Weights of a small transformer language model.
Size: MLP 2048 SwiGLU, 46.1M parameters.
Architecture: RMSNorm before each block, no biases in attention or MLP, untied embeddings, normalized queries and keys, capped logits.
Training: a variant of Muon for these matrices, 1119M tokens.
MLP neurons of a small language model. Each row is named by its layer, matrix (gate and up: input weights) and neuron, and shows model dimensions 176-367. Each number is 128 + 24 x the weight over its row's rms, rounded and kept within 0 to 255. Numbers have three digits each. A neuron's up and down rows have the sign that makes its largest values positive.
After each neuron's rows, "fires on" lists the tokens most often at its 100 highest values on Wikipedia text that the model never trained on; "fires after" lists the tokens most often just before its 100 highest values on Wikipedia text that the model never trained on.

L3.gate919:159137118119114090123141104109147108089083136150145089191115101117106132091108144137188100144142121152099098142109129144157122094127135122118114143144115137158133150129110150138178135118147133126098092128138094129126133131115100149095110080109108111152118131111114140114137071141109129157121093156123131158102072116138080140140129106138134136134107093148105129119131101133171151121098119134119113132126097120135104165110116128114115111120154141175079153087134118112099152077113184173179103097127145109133115134117115110158134133094135143089131112151102119120139096100152125155
L3.up919:112156114141077073118178148148154127129109158156101137153139161146111108104089133138154096132105118157132129150182145142096119118121131147146133130118125119130154143149141147160112122103121112139143128148096116111117125168102146174106079145106143104125149117142105117138094117132152139173139060127124145102129110117162089151115148117135156112108141144159126105122109119095143134130139107104108104114101072105163161160175102096161116131097125151101162103115104123143136101122134124155110113154122146152155126133076131121137116123099130110074149135134097117125138143137172129132
fires on: "\n"
fires after: "\n", " career==", "===", " =="

L3.gate1777:110133115152126136149147128110139161133126127117148149134122109153141135079107108133128106121158075121151136145114154141105156141153142129124088160127125063107132122179193127115136148119111104126106157142128057159130094161123089129141084105090121144153173157074157122088108111133137131133093115114200121145117136125085136125148124132117118151111110135096137116108151149161101159102139114129113138140131095134118085157122115117147126123138158099174124140091085137079121090120153113120123111132090107120150118104141124164113128179105115114123155122134051139158155133119092118149
L3.up1777:115136131134143125118143133128135132113152111142154162139129114149161115137113122128155125137139066093159130134101160117131138139173115144094114145138128118101124131163156118109143090128133130139133154164131076159128111150115095116149085117111103172148197162054149111063143109124118099143111106113191112194110101147108133139131138137141103117095138132090120112113149140169100150117145119115113142141128098123119093139131103124118146150157145146155163148101088136117075120099129122123113095151092131125137156104120109148115119179170115126126158117143086122163121132170102136159
fires on: "\n"
fires after: " =", ".", "s."

L4.gate273:131152089135118112160138151110152131134109117140136145160108185098114162139083118121166122123102085070163090110150124145157148138170143124124120122128102124079158107174160156169117126130114131112090171141107143128147100130149093145161138125137110129151146128089110173117139129119110136103119142116140142148157116098144136120133104146173132172134084132116151118124125131110161151124099121095157121141115091127123131124142170130152112152098139116118140137124106124128120097108192127133095113132120091142121145153106148172134145145087130137169094118143106126113133138105142127094
L4.up273:136104119148127139141100139110141160082080138146117139092137129139102143153128094128190132141112127162151128101109132142122105159092130140115094117129111163100127095164146183142144111129111111130108129142100111105111130114138133079154099113115092145184136200104126150082143107152110116107126113116100154154165087154149107085158090103108138162128114119104092140160182119135140093133135103083142140107098126123145108100140141090138211134095118114111132118107127118146099079153131169111095132104118083163138105099091129117149124175103149122173160146147143146127144130119151102154
fires on: "\n"
fires after: "\n", "==", " ==", "===", " ==="

L3.gate490:092130093153098159141117117161130181114119146096109119124164130114086115144133146105088156099126116096155093162140103134120152154155103104107142118112123124108162149105138102124132152135138133144161146111109117109151101131144147147095100091158130149109176126097116109125104111101151169137120104090178142159115112128122133136155154170148120135160091106135092140145153147097094130127103147155112117108200137108129135154112100107098127156149163129124110142104151178148142152146145162119104154116136112125128114115163131141136126130106152132133128153140156070119157154068136139082
L3.up490:194147116109153136166063108136118134130087153161112137103129123108121104145178167131122118140173148106140109103192125094109167125120103123103140115131107122125080145182126140138120157114150141157118128129072123139107142123131134127110142153115133126152146151081129061149150136062159148124112149126146116147148154107140105140165083160130130076141098133136125123137132108114125080104118164114136112133127154183116126182121104164144119105156158123110155115095140092113117120170122163119105146154144100094166133154170206180141112139130155127127083141157145107143098168105115105081
fires on: "-", " |", " 0;", "\n"
fires after: "\n", " |"

L4.gate227:105128137128117099099092124149100116142124116175104127121162145129129106107111171107142095148097094151131150098137136099089138097114138116172139117139126163105144116125131084124106140188193136141122159130122132163159101101070116156100148108133049118113159158097081135095090148118103095100084131141122118135079085111141134128097100193101112098129111156145110179141143109133111127187135160076143123128138136116166133113130142173135106149103132142137121105152131142117177117148116159146110127148103100132165155081080138134144166189119113177136136143112148108119099114091127079125
L4.up227:123115112123122100130165117146141193141130140116133137154148196109111099121171164131134125123118109117155132144130142128070171152132084157077128102177100152097090151151129118111125155096102112084144109116097155120133172167163108119108092125141166120146163126109134154118157108143126170130103111104106133131109122109100123148129089160136117140095149141135133155100109096153140129109119097154128113104139142152087125084093146096084109130132105112155145122156172133108103099164154144178144115139160132089119078136115123130159099130136147165136128113180132123150138076082150117140
fires on: "C", "G", "P", "T", "F", " that"
fires after: "\n", "00"

L4.gate1609:097132096096166145144161121152154127142166140141114104111120106100107139122154122138146143134130068104117152100126153125110139136134145099119139123080118089117141151125090111156115123109117107142122122125128137144118100096164171158170145148130105171136124140124128163168092116091118130149138111159141117149120082126072106155126100170136115144162093147179160119156164130112104120139127133127133149124092115087146127165131153137126131103089159127180140108122115100128108121154151132146136097137138151095133150121108161078101086105146095140142094106106154103088172137141193124087
L4.up1609:112092150167134107155142186092142147054087094086113100123130137142146106100124156088141155132139071150119124113108108157129143093093115182117136117155113108099118156155159155118115123097149115137140131165131136111125120149156154099093150122158136101133096164115085138123142093120162151106103151097093111137152131175133148129155117142104149117134149104112147143172123131104086118163153131093069067136139145114081075106160078078145150151152136111113136132128117096115152105139172122090142125119121103110154166114121138158128124081125117130150112139129104103145118140151139107095
fires on: "\n", " and", " or", "-"
fires after: "===", " ===", "s===", "\n"

L4.gate180:106137158108170103158143141129164123151177129100153106143119166128109112134141106145123157115136161107131108125119162117116142129120113132123157137163120094098128102095155152127137122185120138151178153134126153143125114134186165183098096126155107130126156159159108137099127113099152110137114133119152161125151128109170099101134136131106098111083128131150127127145131115088150132106146134167097150176150122106091100182136102090097100130156157112123122153130102086110159137128151155137143131104159096186114120115133158116112151126120113178161105125076079117122152169123127136073
L4.up180:114141134151107105109130127103123151091157136103160124125116140075099187123128118109102129135186106132142167141136171163146132122142131119161146161097117143059143089115134137159173126071092090112154105081133138152135141093120145139122099081149171120143130164088125144140059097192089128152118111165164131130171144162154166088106163102151147146155103119101163151121118126159120131153125105126129126141130132148123121136127143121118150130105118149183114147122111115126121169133140122143157142151126151106153125165098140149088087113116078163140111181086157144115143090110118109133
fires on: "\n", "-", " be"
fires after: " |", "|---|---|---|---|", "|---|---|---|---|---|---|", "|---|---|---|---|---|", "|---|---|---|---|---|---|---|", "|---|---|---|"

L4.gate678:121133138105107136135122154111103114118148119149089145151128136131109126100101147100167099169165123103142121147112150113111108180141158154147139136119115137124170108120120115134122145123133116152129112170194142143137150131066139163105106119104167142111121155113140145129103108120113149167113143139156143136145084096106157139109133099137137116127102122165095138076151120135153151164140126128084138128111138155108106146109112134129142153147158168131165123137202161122149132118104133090111183127079105109133110131129143187137089136112110173163107132162138111134155142095122106149
L4.up678:170131109123087130182102131124143122150092142120140137122155164123143160100122114127138158086092095160167145108094169148106149139119157131124141132123102120119133124152124149146153175147136118143135150156139105107121135151097148078082070096109175113114149126119118115157093116139170134105167139126123125100113161141121131155091100144100157162162119123126127123129145089108121124180070141157144138102132125111131149086168153143129119126146127142157112145144179110079111060103101144135077096160124138147162134147131178112115138178128106140126147112164165108154119136117124126121
fires on: "\n", " and"
fires after: "\n", "."

L3.gate723:126080143134111145129136125112159149155100157174142173148103125126144142105159125144118108132140134166111115096106140129161111168162160137121124121100128098120119136127089152171128157157085154137148112108084114135115160133112098119142116116114090154169121104107139124065145143133125095157076112071121144142100074177082155172156099119080093146165144107103109104126140143057132135171136129071154096135106149108129128156149137102139136115143109159142170125159124201166096126118112171133164143138095128160174152123166132167139152144129184078133118163166125135137130125144124146152
L3.up723:144181087098147137118167154130128169107134144160164185135131140130088127111120126159093112165135145125125148142092122132129099140152149133130096088109110111119167108097153174138117099141114138137153178169144121117145116137093144128153142100126133111143140130133118163149143129132147134101132158110075162087201104113101147115125099111148151137103128153119117152090139144154140154154158133102128106158092119169099128155131112106176161146126147132157093130120120145101155080135109072149149102149115147159135157141136102154174128120152147158134146113128160135122108135146127176123
fires on: "\n", " |", "n"
fires after: ".", "s.", "es.", "ia.", ")."

L4.gate1415:163082106112128098133142064131155175115095154153148117097152134136113146121127116127117109133156119140108126125120136151156130146133147144114139160156141138121130148121090113125142141163127111139127116159094137136114110175087111162145118049166120097138179143082126144082106142128147101152135127116131115116130149093090139129134146137149109123110162135127125134119128136129132140109174138148151113090109137152114123164125143102107137154111149117172104113153096127122093136126148097108121144123095135151128110088154133165130118160136182134152174122126096156150141097125092160169
L4.up1415:126138111104119109148157134130110118085112110122152164120156065135179164110164109086104101131176139142107124113143151130151135116129135138155121146137114125095150152146119127121131168149097122114139129192159148178143090135127139154147134074164086130154212168125139139117091157127141122096132122151127191137151145107113115154145157115112125159094115174115129097117129153119149122114126088168131145094103089120129108131091107163136107156098119114182109134117109148086124130148148121136144113177107143145151118149148122165152122186111145153136125110141097172089105123146141164153
fires on: "\n"
fires after: " =", ".", ").", "\"."

L4.gate1025:150119126149143112153111090133156143085112160112143146106109151138111129102148130166091167095172123094151136187172167100092100153147092118141124145110116119149130121136114101123144158166134128135140094110055138145125130104150116167151130117123139076109120096146116161151148111145121084125131102023122149109136101142097118156153152067159101109096132135156142109141126163150098142112100109163097149147167174126118173100116145151150083125145112141150143116115114129130156165133113082138153131118135137132107130161142123087145080119104157129083157150142125159165149181107104103130
L4.up1025:113112151152113192147147134148175170124170060138086131132133167170124127119103125123131124114125117131099158097141144144145137108132135126123124108100125139122171143111060133160147148104153152125128112118146150131142163174131131140151106137098137094100145136139126097129144147112141110106118182104118147116135132126125126151156131142100125114140131127148133142172131140156093123144109068112122169080153138106157173118139139128104114085122085159120146109113117148124072168148094161143113059138131123130141131128146117139106138115111173127128109153158132158123135113118148133089
fires on: "|", " from", " in"
fires after: "\n"

L4.gate1176:111093134121114164161162106157111140109135168100114121115143102138120131120108134125051129131137111115174170172133126121100129096137135108128121120148128131108127123152080123154126119132127103116177186135145161120091120141141105114145114133123165153101153114122106119112137111165150100152129171139145132132147141171141088121116141158137112146158117121123112151133138108113132144155164133098145131155160157144141144156138160165111144197128114159133136150148135181137111157103102153122085131138092086120131112126132133085118118156109161131131193133116116145154090113141166138112
L4.up1176:113119173125141099147100114125138110099135139145152156128130126130095141116159112115092148118100137109148123157109090118164129121107090142115130143105188166137173128221142107089166127126115173136140162143094136115134130140149105121151142117130154122161140127105160152132124108148121074119105134151144133096168153109144123126138099124100107091126101101154125148104135127120130102117108098101137106113154109140121114103158129143166130130146128092129126101182164138114129085118170120127177107157147101137118099128143088173109105112143103098195118139116102162122178174118153126128
fires on: "\n", " one", " second"
fires after: "\n", " a", " the", " in"

L4.gate423:117122122153153057136170145121113061114081100102105133111132164123108117147091132148124117173164097107092112131118114141142071129146114078112117166165117148077113159132157139131112159097102121118108130106106132152155151109132045080092146134123108144143155163098110099125136120106154130105113162168147096116158133131109124133124092133115118136153096117145078137150157117155089148099107115109105115135124169151129121105143131111116174143131122135109113137127133131108137148124128124171105153166112192112122111124111124139147131134144118110172141104126101100128143098154101128127
L4.up423:135117126148155089155132132148108160174169126159129125083125121101102140132135117110114098116132127110158088129072183138093116093147114173131151114126126133134086132134140175132122127116114144138119109132087118125127129134136114094106080158119155109123118159130157138146127112121112140105111183178137137088106134142071116134134112168118112161152137115162130145124149148183119102113150122117154144120161130111117083063160105110125157120099108142098116138156100162133137129105091111137139132101134129128124112109145103106103120090140124131096093162094130080143130092134110139133
fires on: "S", "G", "B", "b", "R", "C"
fires after: "\n", " \"", " al"

L3.gate712:086144164105103149098173118093166132113091071164113125117138115097146142143078129095149135151161105149139094138128170108122130145132101114163166148154148130130148073176106154141177136148120147134141141134154165127134096130119096144168112077134115171084134131125117092124121137135116157135104137145144145149116130149116160068132161153140133177115136124141154188105104145143126160132118115147125112139153104123109123141097105141148111131130154122187079122131107107155105108133142129134087075120088123132123130124166172140153073126107121147145110168121095144142169093116144100178
L3.up712:112155151161118159125149134149133118145107135145115099187083175129104118154144127088122133118134149117113135133124115141121153167136105159159105152138086093188148108119118122082131144105098138160162129126115133124124110130150130114118111080133111108143178139143126085129170078144158103099170112095107101128151167080046105148133116139117116118108113148135122133127159105131095113116132165137176120094127169103106113149104145122122126144112199119162169148135127108113115143092150141152176108171105122141162128103118139142139146169128135149131130107149139129119147108121130165153
fires on: "\n", "==="
fires after: " =", ".", ").", ".\"", "es."

L3.gate1531:143124138160116126150112107102180139100116091125138147147160159133119133149124131128118146131166149079124111115097108150109170149102142121112142134095124154101135142138136128109158144127085132125129157124109089097116115130130105143143100045101082127145122149118066155108148126141129112101128133111137133142093132101114181126167114131133157100143180111086127084111123148137147103131159133143113126133138103114142126139118140129092141121144129158174126144132071165088112097128130125091116098103114158142178123065147125087133121119114197110140155119136139120104127134169098169177
L3.up1531:146154081115093151120158099109161128150134138167149128175126067133117138108153125163153143131086081117120188106140129155088147136160148115104119128133119078097133118137127168133099126141127123137123092076115110168123140137141105138161081081144094148163152157129166149130132108138162153151147134133150127081110166151107151133129114105139097095135151126097125149122179175150113119152118119132126133134106122139145133148146124117163129132115150128127126132103122182126165106124115122111122132141126117151173146086156089130134128110105120177123101098122138151135118137191161133164
fires on: "\n"
fires after: ".", "s.", ")."

L3.gate1259:114115130114142142136154150115126123178130097106092110109144127113152127153086124164130177126131086166134161127115148108124098107159129136138120151084128108138169148167096130163099061136146085151153107150136140115110161108153101153114115140165141133108128136116154116115122131141101161147119133097136102090139100149096160153103124141162075150113148114101102096118125143121124141157146053174115142153165129120094106160120138117125142168117109136174160123126149120120171167118183158111099122108141100104168116142143097166150114098110120132090102111156139095109106145088148155128
L3.up1259:155141139132119101172129144119092141123158131097165099149161131130108101161126113124141126127143126105167148109172106155133122175129150136172119155144160134149133152120108140155128129129121161135132128095156147115147118151132137148092140117124149121126104083128112110126145123157114137132164150099135141124097131097150131112084114127141128117145110113126145148137177142081115131115119126112127138154115122195163105102158159116151177120130109103132139116169139142119139124122104168156093084105164110119133128136097132152114109105148126099125114116144140111093121093154125094114
fires on: " |", "\n", "|"
fires after: " |", " ", "\n"

L4.gate1632:139119138102118118126117109101153137138098136097100116177157150136158117160105152158100148149071141123098112135144165156100148150162145106133149124132122135102096146139123072137110141146123124101111121152141124144122139171081123117137168113141078135138132154152100135102136155123081163117153131130103145125109108113127143129151150130160121132164130111163138101167134151110118119106154131146130113127132101118156146133111159135136111119067135161142136132144100107108073098156130134102103143121128122134137147133125139129144174129136185125134102119104100127077119138192142150088
L4.up1632:156153086159095107120172158115144093102093160117101134142123135144124109130119118083156158129127132129133131085146142132156124144181129109142151136145128134122124114106133170105151161160107083088105152122111140098143106174105178121105113118176116170134119156111126093093115143181114198145128120143131130107137111117103109144151129150122112132113110111124103136142132163142118152097122150121183137099119112171133145125080120115151141157075128174154121094098121129138093125112155150122138145103116081160095130118121139142107144145108114116155117131184065115123123169128126121148
fires on: "\n"
fires after: ".", "===", "==", " ==", " ==="

L3.gate1882:128134117077138123136101152094141156089079125108161107205095109116099171083169177134136147124099096135147136139142154099139109147146134109105117140133147115114137116123145185131124139102170155136142115099185122111121108111136160102131119131161123151134131153079117134129141128128119119149105087105144148124086100093113151083121124143121090103160114137126137094147130125120133140129104123097122132115152132156052122134143118126153104105121106147132124106114143129166127146108120122143166153110101108147102125155145140121112151132105134137181112109131114170117096095142110145156
L3.up1882:157162126135117120168110152117159132107115127158113109149111109112116112130094157127138131085126159176155102106121185144092087106118148121082153095172142094101120142175125144103123137093112163155079170145112155106122122153119120126135079139137158092123115131148104130100168101121159169109114136124120139117128120131144113110140097138142135124125105126141184145183164149126116123124185138113136108154152184133149124123107112096147131143154096120106105161127077161160120121156148155115136133144110099132159150115117182165131158096085128100118138138142117157122123132151132127114
fires on: "|", " |", "\n"
fires after: "\n", " ±%", " %", " Rank"

L3.gate1727:175159143109127127089153115075117164113122102103131076126140134146124104129144134117075172108127130142154141165139165144128091147090131152099164136135080097110138117154141166116139152153122137144131070099117104156136172133096142129077114103121118135087115117185106102139069108110122126151119167157097144134147127092104149184119119157142140140114157101111114163114147107115132130102099116150093149135131094171109117114116126107063099139142106119117114106084103080094141127133122142124113178106105148121129132121124161159143119131121132142171136135130095127149166136132120116112
L3.up1727:139136096116116110125156151087132130150120122098102115139112118103124171116127092094168125108089106172093145181176133127133109138104158103108140123133141118114130175119111116095135127148169136154112143129116110134081127105103136120127085126146094096110123166131110104135111140103142127136136144185125134106153122066117097136102135113116123117133092115117146132140116120151112083111091127088106099135133107165089118129117109124152120144133111108131105084083086084132162098132148141110147127137143139112153127111111136112120120134149120122121163150149127114123154125130092135139
fires on: "\n", "at", "on", " ±%", "ion"
fires after: " |", "|---|---|---|---|", "m", "|---|---|---|---|---|---|", "|---|---|---|---|---|"

L4.gate1448:139110105119133097110121123110145103125147097131115119110130101161148111129124133126126090133132134122142115111104120130116117106148118128169147127150136133127130157106124128141098119136106150121141132132154123157146103155132137104163142137115125151163128134092115123107135161112079101141222152137118158098152147138108109085145126135129093165126135127127144128163140154024104108092110114103114137126116120149109084112126107086111113155142103146108120097138098069168139110092140115144112099141166117147130156129131106116157112104112113133153096127095102120074136157147099096122
L4.up1448:131154129128105118129125110091097154105099124108160121150165096140098129157150099096111092130143078076151126086112157129110129072109144135145112141144111087120126113109119141142123159133096123095121102156137142172134146164124137109067149136112130158145107152113111088110121099155084157143139107126136133124126161153164122131135123163138139167130181150071160136176162137140081126110085155127104146151104143100165156158168110122097164090108145089111110117097118166086152097119137142126139090108089118088085114143131142083142095111138087114154093160150131150149112129133087150128
fires on: "\n", "mar", "ug", "ig", "V", "ile"
fires after: "\n", " sub", " Sub", " M", " B", "ub"

L4.gate656:102135086139120109159123149119119140113123131111132137110139124106170161097129120106117112128145142131164120133159136075122133137126131102123124105112111102122127147163105135104152127143116133152146118167154095127155135129152123092119104107111107120151154134112148138110127109171108129119150131109142096111146152135108131138164129139106137136119131131207122135111125166148115157058138055100182148135103124122122147123190105118163154125138152074157087129133100133116160120128113136162107064125151179153191126099161142118136139103113151156144106173122083120143149118125112162152
L4.up656:123159153118150117126148174091100100164096157140097099099141133121115156166111113105143110124138131146145149137151140158098106137178116145113120134186096145128129126104131073126145186112145154115125117146082109156152152162086089122123150126091121150178156104124132098108151129145091091087106107102139161128116124128110155148107126127147128132157118138097119141131151126126094163121129148116092121113120169112124108145119102122135143135138135081129154166130187158110129131110064159138109132129117137126127095095139105093109136174127144101094144135177137171140106140138105119097
fires on: "V", "T", "P", "R", "F", "N"
fires after: "\n", "–", "-", "i-"

L4.gate32:108119106131104132130092112088140129109102156128112159136144121171109119144109107127134159119131140128124100150160142117131128135130089138121096116126128134134139091167110149138138149121137129165120165106103109178140127105164120155065113105128113127128125177134116139147133142087151142081126141101139120147098100163179128175131082109136135135135092122184129148088136143123140089103129133102159103103091119109151086112117104121120123140141159126140121124153136156135087111127134134139172157117091104141155100094132117087107138112065148151143132095105087133130147167089113133138
L4.up32:106146115105131131134146098158123104092102105142145130087134097150108106098144147117149103148117125120114121153093104135116130187102120147091122091138133146092141134145118146141108126132139103141117098100119120132116132102147089168158089105115136128117121120120108082153156081124147122147124149148106167145158150118142156169170102145126144138133157158132099105143094159085127135105153173118158126143111135139160129106131125148129148182150139105093082111136171132157103101112130144118068127142094163100146118104126108150149130138155174134159122141127116142078135121106126129147
fires on: "\n", " played", "-c"
fires after: "\n", "===", " ==="

L4.gate60:124092125104112169099155121165157164129117103150142119132127137134101143106130113133121149132144104125166116132149163131137108041144123111151136110169116142145154142099119102123137184103117129152091104136144116152145083147094118144122082148128119134135170140122134087134111098127113106099109100119139100138088129153108099129108133127167135110110120079154113086087126155118140148175139141115101162123142124166094137115135145121151124109115120128142100144132135074167144116152126145120149143085081136139100127092108133121160133138148169095144137128125100117139158137148175165153
L4.up60:076118119144101126146118126101127158139132100171097132147147140140139109097124163133138113094119136084160146153149149098094154125131104136137130091127122124122145082135121082144107142113139115153140104157153141146098165106143101119132123125132088148151137144152121159123080104174129102174148130115099154148134098167130159183104147113130057114115122144138166095137150128058119158148112121142124111131136163169113120116123119076139107100111073129096151125165119123135195127166103109103129130135107130104109113162118123123144088099126148094100129150137119108159121104134114146128
fires on: "\n", ";", " before", " and", ".", "M"
fires after: "\n", " Platinum", " Gold"

L4.gate2000:122119144155088162148118134101118096151150160104165123112146086106136132088154185091172107115124152150119136143173081110131131122138184084131148153124136128075152125139115128140125097095131141155148096091130119090163134123138111129097158156122142128072120154105160117148096146121140130146103148120151119085171109118120108109154142187141133142066148141118127139120125126115082110149085133136138160123157189134079108117103118114111108137109158164149114129121175132108080145085128108149193112158154130130140102148103122110147131083105139076172098085111112136124095135097125138131
L4.up2000:108094120149134090136135128122131123100103139174077140122161084126081112108118153120161129101142104154085118145128146125106143069132148115167127174154128150092142104145139136143108177108110150162152133118101134191103134121121103136104139103124135138088131142121152090096144136135150139124168079114157130151127125127148113185169133168125101117097142182126141098109086111111145112118112138120089133085066127158109115167101135112138138114117131172080169122152132119109144142112109127084145101143149124148099129142127094089150147095114165105135132084128109111168113119149037144148
fires on: " |", "\n", " to", "-", "==="
fires after: "\n", " ", " moved", " 2", " 1", "–196"

L4.gate1825:147088139151165126116135162143132102087099098137146102079140130147139139135151141095115178156150109095125139098122114154144120133124152128153078139107107126142108137166126117108115151107142162095091123105080113131153121127085139129157116140109120137126145127141119080186132133109125100129174104158131151164145075084115109123115090100151108156129115154138128116106167110133126146107115127110086097090127151139125148096145156084142155123116144108146170111116143103145133122126146166133110186108093126123096112112111172107137117087079113151131125119127088096142117133143137101118
L4.up1825:104108128128145164111133145115138093107123136084117111116137131142137156114145094148101159137118119114146095131121093116114113131096137116157101092129102102156155136169144129128168183126122146130105126099183131167122083165118127102091105111134128136110142126078122138140104117168132135126196164120142129163134144103114099125087086130148112185129101153113145112140156155143137125111138111131134096085133133158111162134137130122154133124136126159140123091155132122142115124117170179139121132055122124154149144122119125136102160115147097109141103119125105147114168138086108167139
fires on: "\n", "==History==", "V", " life==", " century"
fires after: "\n", " ==", "==", "S", "==History==", " life=="

L3.gate405:133123150111152135107118121103114169083143129159129155144108115134113132101121128129088138135155083118164158112115143122131148128144148132118104153153151113124150156167151105096149081128110115129106151144115081170138101100119143108170130097101107143133199129078148121074110120107159108100097109139151121155097119116097138103138124114110108156103125154132130157124136136122124150142161126093119148124150095134114093170170113105136142111135156125151141116133073148117111095084106117120138083120111135145175132076118146161151114139143118122159165125102095136177100127143095138128
L3.up405:138125141138127128106133153106101164112136112112140157187130108128140113108126129148126094117139092120133113139128139121124135140140141116107080164162118123119162130163173131086112126134115122120120146161134081170116103139119107142171119112120111143167167141100132107073083139099137128115088125108181129145116130140101118135113148120132101154116136170099132135118163127139116141114152119125135149140128092152109108164139082096140111118107170112156131122119049121108102103130123117127115078149097141149151115133158145131147104179157095123090153116131068124152117142102090145142
fires on: "\n"
fires after: ".", "s.", " =", ")."

L4.gate74:120140084106125099088112138162114102109092121134093088132118126167137151083121106130137175154200092101175145129115132106138103130143112123155145094129132139112196127154113130117092139150140090101117133195115119091139121131149113163113103149098111134102126110079142107106192145114117146139160080121153142111132101155124151097096131162128106093104106135129182116128184159171179126138160130113132083162118107117104091166117122134175103138099135114124086179119103111108143049130144167167146106131103099124138148142148188148091130081087094156112108113122115132156168147132114107130
L4.up74:166125101166150111138108164114135162110098122141105110122089151159134112140153124110140123135128096119136065147118158176130112119151130171105124148111117115090160121119154164110159116140172157134148142136110110117148067178104129144128137084114153093145086134156119077106117082120104154133106125136110145104165147106158128143115126158110112157134119141104138113103135111117170158142126079134114129134104120130138130113138146127183112140108109157159104146112117112138195130119100095122163132103091133175127127117083160125123133120127119179148114121141136163123093129120142112136
fires on: "\n", "=="
fires after: " =", "===", "==", " ===", " ==", "s==="

L3.gate630:131119136156122137121187097160108103105117137112121102158148130097131126107092148117093083124114125137105106125128111085139131155101116142125082151112115162133147114148130121163138148168129135098149111157137113110121098150123098127117112130136136162143151174115152119113109074126132115119154182158114113126086132097141105122131109150117122115112122161119133109128130131117146130132091124133164131122125113139158148099151130179138133168132135136168131134153136132099129119117120145134144143142106129097120109149103172153091081089104165161134144124107100136121114123174164128155
L3.up630:091113164165121114146161129104153150127088132110118134144127149131098119068108116158136119124098158149171131115149105110116139106102131146137139174130042090113171132162110146109148134102173174089111109116137083119144128158090161116123141129139149126145120119116121158147141126143181143157134135184136165124122120102093159154132151146086115098174133174132162098129135146116071148133118123152117131137112143149158116111141134133115135084107110109158170122126117097137144123130083065124127093126143107122124107134118179150096140150167110163090123127164152159151118119163154098187
fires on: "\n", "-", "he"
fires after: " =", ".", "s.", "\n"

L3.gate363:167134169147148108129111149134115126172104086211104133148146117123191120149140101114088134078105165149101135128144161123149187137123145130159138149136136149097111134082140140098110143147118125125175080087114106139155082117110138077134104109121130170106150177118114116099099129150159168123091094110117130115147112095109174102108133130107139116129104140106092131160119114128095082132129122103115131093138138116111141106141108108133100118130136114170127125141128150106159139132103134131124136131099139115103113156194127134160142132108126139147141137186130149137156105127129155115
L3.up363:137082142148099098120104129135124168146152129130072092167124157124189116126122067102127136121134097144123154070144147145123117155135167111122103145160147143096124134101141126136120117107091114165096113107129148114161115150151142116160131115124142105101150149104118139073119162114113129107129124129080141100147151089098170105163151128161124103149103105105132102151140161158129107126094135119094160084132096162175099108181095119135095129095088133132152136177134148158134167138139124143103097086127145143128123120137103096082156133158182152109139135115168149125113124153117119112
fires on: "|", " |"
fires after: "\n"